config = dict(
    n_layer=14,
    d_model=768,
    n_head=6,
    n_kv_head=6,
    head_dim=128,
    d_mlp=2048,
    vocab_size=8192,
    activation='geglu',
    norm='rmsnorm',
    norm_place='peri',
    norm_eps=1e-06,
    positions='rope',
    rope_base=1840.0,
    rope_fraction=0.5,
    qk_norm=False,
    attn_scale=0.0884,
    bias='none',
    tie_embeddings=True,
    parallel_block=True,
    extras=['capped logits'],
    init='trunc',
    init_std_qkv=0.0231,
    init_std_o=0.00436,
    init_std_up=0.0231,
    init_std_down=0.00267,
    optimizer='adamw',
    lr=0.000395,
    beta1=0.95,
    beta2=0.98,
    weight_decay=0.47,
    lr_head=0.00465,
    grad_clip=0.5,
    warmup_steps=331,
    schedule='cos',
    final_lr_fraction=0.1,
    batch_tokens=[65536, 131072],
    seq_len=512,
    doc_mask=True,
    train_tokens=902600000,
    steps=9490,
    dataset='wikipedia_en',
)
MLP neurons of a small language model. Each row is named by its layer, matrix (gate and up: input weights) and neuron, and shows model dimensions 576-767. Each number is 128 + 32 x the weight over its row's rms, rounded and kept within 0 to 255. Numbers have three digits each. A neuron's up and down rows have the sign that makes its largest values positive.
A block is one neuron, or neurons of one layer that tend to fire together. After each block is what it responds to, as a language model described it from the Wikipedia text at the highest values.

L2.gate291:093134179109150227156083192083159087106072055134124137144115147146087128154118118102110113128084081151129142136112103136083140172144161127224138178171147148079117185122129115109157117104105136109100099133184100132135096151196063112140110089216136113138092142116096137183137141124112118082094163122117115094165106092070090115163180089161120138078043153154171114100160148063104172113147107169191173117094135146103103158165138129098186106198065096186130148171120108107149105102132132103126108101134120128154081144195082144128089151214089094111153102185094084133067162144097136177
L2.up291:123105105119111138101156143062174215132171198139082094161165072154170152087085181178087178104069104166128136173134161081110088096176169150032137092194220167132115118142139159137121180083126160103146167152173174133151117058135143107145125141095102218152114154145096106095129087147143177155151097154133135165098136148090059137125153183067143139120117186145090161158130179151127132073083136099147112135029152076098102181090123107094090145081173136132086152088148133148156154156149145117130119112130167127071127124108147146140135132183127124139156091174151076152098143142109099111
L2.gate1548:105129116119135153133113178107173108125140119139135105138069153135107177134140105130149152115121117162144095097130097091153100135121139118095102146160152144074116099093089093177132133114101083096112101107123152168116098191184086108113100125183082154154104098158167107116141085113140082140159094153166136137135138109191125130116099173158119125116113109067181155126113163127115115096126156174128144148103124120191208120136081171091139108169088176071106140108182108129105127140129112153171179126098108156158109129092121111105148107140112082064153134167153142124102093127176112136
L2.up1548:125132115185125137182084151096155103155109078112096110126135118099091098129103119165161134198158162176115203141130170094126102165134119096144099123143143140112152109154138123136141124099133087109099110187191167111127181086119052097091143141182144116156077128200117034157114192119154104178091097210153121201103174082089136171220187107161114086148130091167122122154182106127141184116112144143126161163124126125129091176136107074128147105171151115145125155107089172119129127155107131113138144176092111093106139110075156080121067133134181125099200104121082152179155137132141125114
Responds to: Spelled-out number words

L10.gate392:122174141150149084134164175155117122183139143065113086089097113127100142128144090050141085112155157149155103143139123165138104086152081133117079139186163161131147070168087126103149147120150065161098145115151152163097108125123143107177112130118139144149150031111159182136136125089138174042084116054128169103097139099090099113122148184126101144054176111143147090125113125118153191144134092088119117103067135145121125088134111131137112115143119080121145141135054097110150173103151149136139167125172071086101128079089060057073133153140133163134094151062120119176110148097164126126
L10.up392:109179154119148118095087097084084117142167117143067096157144147113146157142072147127131193108153133157117184127138104105090157126171157110140194077212074113098124146093096123184091104101149136161170125086130170083129114106100152166135148131101152105139159110102178142121126158165119123131151184125104122182147130142167145081133152118123123059149119149073118111049084151116128122089121078164128095132146107189154125104127166125149180206128144121154124156089077112133106105142111191143127156134079132154083111134170147148124164158171089207122057109124148107159121138112135113168
L10.gate641:131082160091104163112088099183128157104050085114107161137153129119125176099160137149168101081112114109095129125131158146126106092088072164183069133133140143180046124136115184154155083084155200105141132163079105142164177121110114116141101155154091098112142132029150044132160148109095076128138090122152158167131118075092130141171108065153146150099078113118166130095128083144135149140146110088114210175116134123174106091151077102100151119137144117165134206097110122123131107162169070133122123119125092109111148090124139115112130099111116108094111116123102133137143152135067118110
L10.up641:083133110174134100144163153100135095194105113151125158091093104145110057174117181182132202121117140175102127223101132113217105180110153108125097130123120127095143147174092141117111060110195125140210170162118151102141108102110151146185109128167115126090138188105105137029055138215135158144145132165119107113103073158119144166130156106090112078144124149153160102174102178170114139076164128176135120138159126102142090119030152171154117105123131115077116087143099126084141136159145140139102205076150176117122080100128105090145113125102092116140176071105155103135123099180067144148
L10.gate754:126157083125131132139084086125161126116145145122137046054168042112132131066099123106152106073137101117124115145144114055125116122084127206154099129169107174136142148148127181158112129162119120154083132110121188214171107147138114169108105101140160190150138127148183211136128164162140125108140138102108144154131109154140152157163169147127147153131085089124176106116118102114118126158107102091183138142182154089119134126089069141133163126128178114136120117130104127092125067112129140131148109143145157186084120132157122119088100104171172148099074139109124168117169095139113145109
L10.up754:126156093104140105067054122189175143140180108224081125088117118128109171109128112162147137116114128090113116104203087120104134118089189153112081119166068179099150181139100178164156109062092178124064065175129119122216136143141155142102069121130127204156117186177164175108072103174129079150091117105109152141084098153117158137172130159124122143158089115117168116102117154103085101116155124096162138086171097152075091105111095113132093096074211161175016110070101128082144093133125144168153121120144090170151147077146142150084148159134119162133100199137139184105124080127068104165
L10.gate776:107105118149108140110122157061106171115109090115136170154097153144086143061151141137165157142112159134085120166139132079157179079191120105150137126082171099102099093198145138190082091147125131148058105093092180078140138153141130090138124132135117154109090124162184099170144153154144123135115131086151112096119137090155070093107129084114128104163079152158083153171226145051144117113139093097109084182124178156132099063087145114097145116046149170148130137129109079117151172136219153168092123125115139124124150162143121218096125165102128163058173144162099128142204136167095101092
L10.up776:109069098121105136125089161084107156139126094136149113171057222151132109074145086082128239153129160180092142159095123131091059132114099113136088142114052113146156165134139112171109205090195098118233133098095138167095143131084116114156105145132104145072138158138166133185116172090112085092120098145114189089130131159109144123091108102099132081144145146125077146132129100169131092136131139135087133104126160182112124105129109146112134090138093125155135131128085109131130107157175092123093124123132121248124088143102112133159119139134064128080057129169133036165117123134099158118
L10.gate822:147167127133138104139105096048143134185170168134122106154186144074139163124177105111160086092100135167179132151176139148092114120133153151139139132109122155148180141144111171110115109110214119086089135147115164066161119116065156166122196097152142145119161200173131094104143095144131131136129171113145100114096137117101174133155122058123070148107118129080146155114161201125161100111136133072183134179159179105138087112131112156159167170101170126133131112108121194149114135113161134158159114123094088116107134104093129177063156088112088209054128165160100196176108142109135118092
L10.up822:088114146148124132131079108104176041148155093139044055201051139146148117148127131110140153079091141119138136118170160095118206157133142118092164114168171119124131108146093163107115117116130185113155107139151080095124111083114114083150100163128095125152120127189139158097062131087129111158091088114101095104111091092091113121167118183170137125178148107124139113075085141159097079162077114143111184151159163141103128085066122082139138102169173146096138127104133094076191132123113121163125063141101117166102205142173140135099142092130068152088085155056096109157255103166131111103
L10.gate917:148130154149154164085090084121094117126150111136151133189130063125161170096124165184120149134112128163194116152107112063150147141130131143111122140131117130106105138150172147098136117156108156128087114064132124158152135156170133150149064104144178194153075164105138163106094121090092130117154152108112155140105164109127124123134162119088161100121160076089141125158213140149157075134183072139161121141150110136128127128099095117112142109105173139138107114191156078158168158084124095122176162135133138113136102144125141175139126085096125135113124124193183133134131165088128146180
L10.up917:147153089169115176099139144131111128172158137170194084152161129151121173086145211177051132181117192104118163087103185131155115133044132134098108158121102108072107092144070109082186142044147086126086141110120153131133097119101124148142127107101105147167143137157162139095083111110149185132168176159163107110106094120139155094126137156084168127116157167117137142135145193201086111096142086137160109143152066080151125157078056151121157150061123095082115121074121112166122169133091121154146116118150164096136133107088147120054127119102154136169140131082116113100156137109110070176
L10.gate1085:155170078140106128127041109170146109081161074090169138132168172100176159138165082085120121099154099142161105122095137168059158090109110149096094124140138157135117175173082120172126123181133085146152132145152181101145139154124112106136119111135089141179137171136110154067158086105183083084173141096142137140117107118143147146202141130180120151125142148142078089103125133066107182103169126177161135117040153152061103151042093157160107085117100148105118132121101147143124132117172117151123126144081121107097141135154075137099110160171086138149117126165108158097192113104125148116
L10.up1085:133138148120091178102084100143118170156221159158063158170144165109106103110137108145144119136148134097125179125133121154108084131128151173145128074128054192108121123127102167190111117167093058118128094158181127145149092067071142096186096170094116115126106083143110091080061092136153124142150186144046131167090094144112163086124187130087181181185171150140125093100117150123126100147083121119147111150166123171158145079130134209129186071125147130135112101075134180144144162153144128142104095128112112143106214124103124150158108090124110158130092102152102134155113152050092133143
L10.gate1502:132116106135167134158108089127091148154163093138128078157132122142086156143153097128137138090100122152214141116171109164150160075136110161128093137130123175120110088132115136148122123182141119228158118167099117149169146106140152149122082130138136094122154096152097086123114194141140176104159091156122156166113158157063107167131152132171143125110147178133131137108110143111122127121094150166198159168142087113194132111162096149100079126139116106121116180138140115128115138125110120116157156043115157151128107169193170100128160101124107090144152115110089063121107100153097180114
L10.up1502:044173134154087092067081107152184137108101125216074115117162105149128068156033128163107142097152141184120127093163158116136109163132120165117116106171100093130114121110130124122147121102133099126031083134099125157144096139106107143178097159178062100108146128170157128098121126129173106081174134100148122138168126136093119159141123126145186098140108115119151140146130103144086153055114079129117117078179124179107143116172110108124117148141067062120154134051082117089154115120105132141180107130138123111087203118167141134130161123186130125184138140090144099125150181147134106059
Responds to: Year digit openings

L5.gate334:156159132066145111141115133122165087096139096156148160119115197122104088117113139073144134190097118132140150176154154102187149161162069135058140137130200152136161104118135140185133141069087117079119085119121090130136159101119122137067109165183107096173111158043118128149114103108091137094059156110144200133165132079169065097121139122111119145143126070150143111124105094128155166118161134135124088178136119169055114087135139187092180058132140124180106160125104208110060156162179129111107132136151116127111143148125117087115146139114154154159134085068125128151098155125125151055
L5.up334:158107112064151156121090165152113133120131120151151108134125127127137116088137117119082153099160115119163169103075173106117135123125177169119154134137144150112129164130166187133167029118118154197082133084148108120134092150142139134170107103144153133134143127128099116171155136137112154145112118134167124146094156123092135068199119098159176140166115119153123140103134119147157177143156152140185126095147060042134095189133149081156178171128057147080152141124145111159171102156103130136102143096103033139137074128113171112195110104097112162077107107148114130156133114090135085164
L5.gate671:147148106125065119093057074149103117160114095082095162157131111124102149199143081146171141183176177124138129097119068136114154132124096141120129161111139042079114128107102103106202062133150126105104132127190087111147136114121153128133155108106167093100116136129230077085142112113069116096106153115151112102121138120119103169107120182147044109123130103180127184120156127143114096112145156120117147125117118141134089115180148065155153082143113113179051132129133112152119122165134107153162200168086158132089116098173142155128128162065139131141143145194085155123134124164123088099
L5.up671:082158147116125136065155083143112113150127154132125099105162105120161112087134173149202090172090158075111089107114148123138147164132152098041103106108116111171174149158122186232183105170151117067175098146207110164179070134091093094157119179080131118065127137147140158142106093165152155169114128148176152100127107062108079103099151060173137110070142196111106127147134104115146130160177172136123155141130159106128137112121090143139170142122111181138145127095127111111154116202140132096097133162107110047091186122128150130105130146153122112175110123145169111105110124149152197166
L5.gate1083:133163107090106165135124159159200103107134129174115139094141169168090169080099140139152195173181156173133156131102075082097110148109133127127078165144118168093140145147119142134160075130119119074093146131072138142146188137129180116139098137163193128107063171147138101129133128137120160136126110147129126120153085081092115075135115174155107124142023059115092149100137101100176199123131087135099146113187132147119127117126137087172090142128129065172138138121113110148094129088141122118107146152096169150093136102192108144160188112101161140122133116102167104158150168041073113115
L5.up1083:141116124112149097153128108157101107105181064114138057134125142106113117125069107112094144120129119143094077112093099142114164123112177247107124133115089168117123095140136078110199135120109164157145116181165134093164151092149108114111157122177185049159171113085089114102158154097079079105099107114055090158143138116120094149094136133138124175045098147169158087066177092110138134116090119092154096094111105167075167110104141177113081093131146098169126143098110097075116135127186099106115201139135147146059109185145089129177116065116105136121105116117156133142032173134165193157
L5.gate1691:147119064094139085087120105125130178127105106192158092120168172122152178099110175204172122082135159089109164156164123126148134103167153101165156105068110164108094083176149156161119069116125167113119131125128084079141193120131158142098133095157128134120070172142114126111087101103089203117166122131164182045169139070132111131093154149114184121138104158119078138136173167174149170116095071153131133156146156131083124100121115099157174129127097113162111164126105142124102148141090127108132114126155091090127091121178064074132152163188134203172104167158108127111101167103107143079
L5.up1691:146120193095192110114103112173093132144181132164134065124099105093064121132078094147114150119110125099125097136140120182182150099146132159117217111096087150091058087136047070160065117087140092157119117135151102123050163108122140052118154117139164203094145106123141128111073121154121156160117119108099129090105129148109140120120099099194103118144129100129104152081101123078116190126171050135161107073149093109117122113103124098163102060116059101127119144105036064105168060071171143180161134162138058087099183082125104176149102119125157117128107114092128136176166097115159191166
Responds to: Plural quantifier determiners

L10.gate259:156156145111134107204115122180136121127123113138209156140142128216123099065090104128172159074122110093178126143094097080121050161202095178092122146148192137061135169099147189184099122167164096175159147106113116206125099121124152096130121125120087150126125094125043075149076171118144140156135099155146125111106086098069098123115163105115111152093124188137093079093112159170101139116085109151090138106203147173091136094166141132122172102119142136115143100138099139119134123105104132092150160157084071092068109149141106143044137124106175138144056136100146134115060141108110139109
L10.up259:088090107105139092176107098134203172143088108096146132156095151151149165102095062104142109098150176095115109129192109080078111175109094135155122130121218139108130088163108193165076104135095117138133156138144112132104121091149106145049148128128048190142157159092183099153161111084176137149141068160201131144146065125198074111114124156107122076105098086137113108061133140089145125096078145108102169146145152195121100151088177182140149122140180126120112130169129101133142129145113109081132144122092093175144107139139169150191104075085185162171097102190146142141114153141101183128
L10.gate629:129187143139111124107124163083141088128096070116155128134188105098148154135108090165130137090149092086125159136195125125149172132117155175107090172162129090158110172163131166171149160119128080118151095147110173183092129180116136136156169148132181122075138119123121115106108079161118148124116053128109173132193167126095099157142140105110125096142150094114145110130148127116173150064123161111088155152112063162096081083093098152094134173133120162159100103143075119157117115049091091153155184128109123108129133158081107140121118073174182082172088216131126167150117115129082142160
L10.up629:116096118105136144163138163119135198148114210123153089141145159153107139107100170120173187135133079142128115125131207127124090114137103086085138152149187075116138110105107098106110105151098161149093122124149094179128119146130134154176162106181127121104111114112159128164168183124107120152113107151144138071161094128191117157148139090192153141088108136146100129132128142112099123119192068144142090165111121111070104078108083123127165119109159054110145113132095099107117189086117127122104105144121127134108060119126089074093115195096155158142112148127196101163137156112131112167
L10.gate1197:089130063108075078204110069090172143142082181160126122125173169161106166080108103159094139095144191139117104098111197043157130182143089146141123166145127123149129159112048132102120161195089151149110144121094114138121126100083113147168210077108109101134108052192132155042104128110182200113115136230118158130121081114143145082176166117160078118068122115120110163119153156132146182133125132106100125130168082140110105071103169110102072187126131169115074075098126086172102189164084172172208155182134114140123108094105092104091078146126131139172128137162091141129150124103104179103
L10.up1197:122101113159130092150138098073069174152164128090156108100141150135112115204135090161168142162151054092119185116148043128136174127131087112154124163109163135142076117096149130071121138141125143156126140149104107137127119168128199146145136096187122132117097146078137117145123198160125131168111095098109144158166135159175116138146146193143163107138093094102129180116132183157150163096119122141165165087138135139064092125195160112132150119101084136153142111098113145140124176157116132169136160118111087199190149075108090160119169111117188145096052150181200153172168098130098163079
L10.gate1586:190139050186124184121070160133121154092096150102101187132137181161147159125139090110114146064131177063133146156113150101158156162125105120092091104172186114120120106110177136138126093155116082132165118083125094134137133094099105139116147096089165131092127149073148083134124170101149160151163059208112117113133143116093142132074139088155123129111146159134059169118123169118139137124106088088099111133155141187116077171119139103142083110109145176081090082130157169199115207143078136130163170192113111123069092112138158204135175168051102120136118108089165134069110139087157177121
L10.up1586:101196136141151138022196154170132167107065079142061131110130148159142143106141136151132113107147148158110146134106117180159111140083122164122116164149046092130119151116059138108087154099063097120157142126103150141061116066118114066189150081128138098103075109120138158118132140106140147103125118135144160087155109168120103098167109131148159121095151137173167075097179143153096196107160120145013103165091115145143150117141149112129137101194181113104079160149108127042103078115135127118118133134154153131161099123153139138126098133068189106130111108098165130079086135145155138095
L10.gate1654:136111090100208107147107126162087166107187089087164148105138143130131100135105111102148142159221144145117151082080094099132091188109100111105110193163161088098119159162067119102147164183075140196154162138088153134118115107156126135122142056125132151084146135129128118100134125060135124153164107111100145114154176129097130122090168140135082215117122124119116067124115100124146162116139074126112127108115115160151139138136112124161120153175113131173163111092103119098087141112110099147158143111055113113128122137116109117139126153129127126146116157085142153139104081089094162100
L10.up1654:122124099079139153140059157086063098138130145150130187153095094126200155100090115159182115112135147105121125133107162112092132168124178119166133188073076142127117155151096101095098136183125167197162157135055140111092116119115148123130141120129088186136111221116142064126086179138172161121129154100144148134129090169141080164085136083079098150095171192081098190096134130128139125122121144097204115124122079155091143116151139143150199096166169137123149135175112112103132155122126110088119180139058135122110096126160084150165190061177129131162119142160126166118122187113103138145
L10.gate1706:116146101095122127185136134183177071106119151123091092145137089081085139103138106085159087068090161120139092147065098149142141138132066176124154148113168082113140124124102115105150070101148129113099185095099092128156043154210097081080132126195097135111100103134166147133089187123065176128126166147115101161124147157128095120146151136162118128128096141136104142089145089135073137096178118126111173117186141185134078139158171139079118123140122181135049092192156159130159152126162111115148155176121097093098063133138113183145119136100154153103148106115148105108141154104164170160
L10.up1706:098120148215161093159163110149187199115123135084162096127132142162104149060132193154101125136155129133162145095132118116170141143106117104106104164109122102086124122073136139158100151132077160115130104087153141187116131128127065136083221148085127135111106061095119077133104113047131152165156130140143094118115111144174139118157097081135131158095103124147094130108099166108186149146155085113138127116135139154115210109080149205106147130147124110061145099085169157162110105108125145081098085119170122110071125129134132082070129103111184191157170097108124156166118123102145116079
L10.gate1932:139093161122140067140124055174144097136096132130112089194168059141111130144119105082118133097093126161073096188134146112132077161193096134187099163179183092132109116167051121195083088196157119165135167112131153096172189141164132157084144102161113149125154159102139075093119132037113153110134115157136111145055100204098119141149138144122094136064097128149086126116167125175121187153162109183096145133138087157110099094186156101183146130125134126133069121145097133138136132085131123112173107125066134135104122089124115134088098162104126112083117190111062101134120140185132124115
L10.up1932:077164155207115150140113118179186132105142142129151151127118115162146127120171162100078121097139169165116125080088090113177076171154052138126137165132102161144094131104118105150091133175140131165100208092112158164164163190116126119122150113111121112126071154138223066130144115160154086134106083147116066116147128129121104054163119153120121116095137158144150100159141075113129115125151145084116118136105149157122176155202127115195124090120133108167159123132157120179111167139112140135141142090110112195180152089158110140111158129152140141130050182110173129090140094110191124098
L10.gate1981:126172094162118131176132118201202121136084091142191113091187087158067088088054125126113158095116123075167193150147167107201133197119081135056118180137165121126115138131098133126126152156070112106063204086130091137125121105117124151212083102125117111101118098121128128172106108058118143097116079117148086117123140110160108154121134084164113106106092194129116122116095131112196182152174109097104135152163149153154095123086166106106165175157161175123127122149176085090096092141109134148127198152114054135111093139138127153112150145106158105064087092153094183112141061124125158101
L10.up1981:119092095087112120137148112146111108160106145095146130112121075173200110126161120158113167102167130166072116168128120104117110119077087141122080112088099100100152093195159187064156142109144172123170105084134142112160140139154106121115167048169136086123120072174161146074137139131137083139143112118177182132163100113163118130139137088129147128124094147153161128123124105177181088145089071147115177136157116132149189158174138124141140086072118148099144104117170234146149156108152129178108124172100111143089140166100107057160127121139166130085156134142103084108144160116121170116
Responds to: Anticipating plural nouns

L2.gate143:066133145133104067172134123171124114109157063121131130163084121125124145056146107091144105086142153124126132145114105106084119111139074090164193132194175136177123082112114147136106136139173136152108142100201133106123157166073124185140120195138114157109151151109104140190147123101162104117106131120096132128159104146148074073121119160144131092165158108087132112168121146107166148145139125142183109110129150076095141120190086209107133175142148104136125179144105081089172093115172102128153123103157122146175106170152143130108092115149174066151104101112130112188116093155113179160
L2.up143:115114082148096125113169128151154132132141103075157116109135117093109099135137158164091063122110154185115132143130138092157145126100144157111123156137127169203183102140090109129154093122085167166116180134100141123148155149110109084111159160074070082120166121090199138091107129125106109164118155131188128138175125152127103160128037105152164153103119150092197106102116149112118096092109130056191121085106094158147156129143093103138159102097093129179162110153185123092105119134167119132182084078137175139160115112134142181040119163098127171115127129094108135126169183149140121116
L2.gate1110:146112193126108075139165125132188143138152088165133126132132185093090119112106100140158132130135170094183162125114115116122176127107128171129161121104117135097108092170138128113152117101116106131135081105117120083161111172158167146169135137193135128108113182138106183138146166076152131153077170086101104128131164119146133129211072143117073120124170129185106142091095164177123121124121087139124136106153166125101058139112126157132133138078132113157141120144207121095152154155202142193127185073162162143120136144152148165133180127159129188112173105121145202108137175077134173076
L2.up1110:100160132103110157139121132141149112095170133191052114085117153122170132103082124156160094139131156081069099197072152156152141121103129103132154078121145141117139119176103150141165088150147137126135103124140088159169078136125113145158147126172128165188134124154154114123202113151144145143188168081123124122170167170143147176121098139114111101122179106155119129120153124153078120076146091085196092076159179083145076080121111143125133064135135173121159116138142128071134093186113116128137084069090081117082129115102187166150108132091139178088107175117156140103176072189121142141
Responds to: Year digit zero

L5.gate111:141161159095135166162122111122150099141160158145123065149128105182149138134146137120153138116084099105157163174057131099116149174089136180153131101134119133108112124171085160147207076118165137098167112142131078114158154134127108110171098136163144130180139130132161142176171150135109139148114155098129127110159097141172109112153160162153102153087126153145077075170094103150098137101080115127110065083112138105206141118137167131140174146157165096091063110077140149130104053178122151142098190178124129111140098089087104119123124075096139155133106163152109159094104098087143149066
L5.up111:083109105150087136084117204101101144131135102086075155174086155073075185116163098144175091102137132084197159088096065111119179226170102091197161109182150158129147072146142119115146162112173162117169023147119144117118120086118069166107049128144145093163133157117170152178136133131079101125161184089067140072175153175154151095105112103139134090153096148132068127121099132105108211087130149142173120135086122194104194108101141128141144114102103143132149133118159137124082096176157109171150141141091150153072158115140138119082099105121062111128086143108117191114141092189134131189
L5.gate450:173120158113102125120072100095175073087107133164115118159145130160115087150141128124133104096091115172137134134168124115137137183154143115170016162153190100097145136186135098151156103108174112145115141147152111082133110141164158197093126193204152141033171103114133146147167120037138148165109119130129086125077128121153139122149153115187058189134103125146125129153120116142175074140154100145086128097155187136073116168171108111152143106087089150106199196065112141069130108095117176110118155127180112082117120103131146090102081145083081115125116150158159146137137160126136066176
L5.up450:089187156162103193144169138173184091118147129160165095171114146115106149176079104154085090189120129112098146110182110131123130137173074080147161140103120158140127124138157121176072088081143163177085088120077162160128097132165134140119100081102068079132098106174101095093123131225161097058105154111142164145113101092117143126152168141130144141068133105072171172173119120141128105103147069115107145080125102177105077114122119146085126147135185122132138107183132176083088130133154085170143109153132120106114102087142143115148119113104107251128143102141133174115162129085109159145
L5.gate557:099157111101152117129148145146132084158124087114166165115167099123166137175191101130131158069119207175175091164081130127153156133095134120125080095136165125086095151114099180162124085140103164129132189141083161085122098142133154160121155164132151127164155095121173138051100152087098114151131167095181183123178093085165096127134097071186111121172093127151128172132135159119127153118128072140124115173123115142138096114102142095114134097216125154124102073100126129113111162163147107097145172177118147088101084097131167155094089152097146108201128120108132103137121102142044133126
L5.up557:185150166131145136151110149097126128091134132095186068137080152142135111153173186112141093117158129096125066119099106130143034076099124112135078119108152136172157105055144037172153087091169080130154101121100092119114151157118096094130138158125122146066191101089182051172096197089084120114130160091140063125114194125117148168152202156077099066155139151091096117179127159152128142117113116086128144080094177164149110120067121129149165134078096178178168169067140125120085117053116119172132167113124132097156122137154185095126104117134132166130114196160133128118103072118134124169
L5.gate2041:107126173111115124111131150113119122099127138129126113078082184025092171162149132112148079061140081113094146067076148149130107163097115075146194049167107149118114153082133138114126105138123105136106121133094053167129109091171113161111124118102152146126140230173120123133094117126086085089103144105222122045171136209127098169192180168117093101051140122169150180140140102113174136158163082098150133064137167113143144089088121080123087122107149108159240133120112147117131108137115083175158110107171067102129201115082170145090138128164167130078087147175061206140141137153146095096
L5.up2041:148110199068161165134124093157114163113136117128159101197137144097080191141082063144124140130074129087154172084095200128114135146154105096119088149104135165116139173128135141114184096127120174141110144123052106143099146174124124100128087121152154144100185162092146161110124127095094138159096116089093113112164102137109053154133144105099148068089137079159176162152122188102157188153121101152141067144144095129160115140164101171079171103100098155127120091136122151106143166146095116118174073140148152162116087079126137140111111105109140140130076145130064101169104133122128175133
Responds to: Year century digit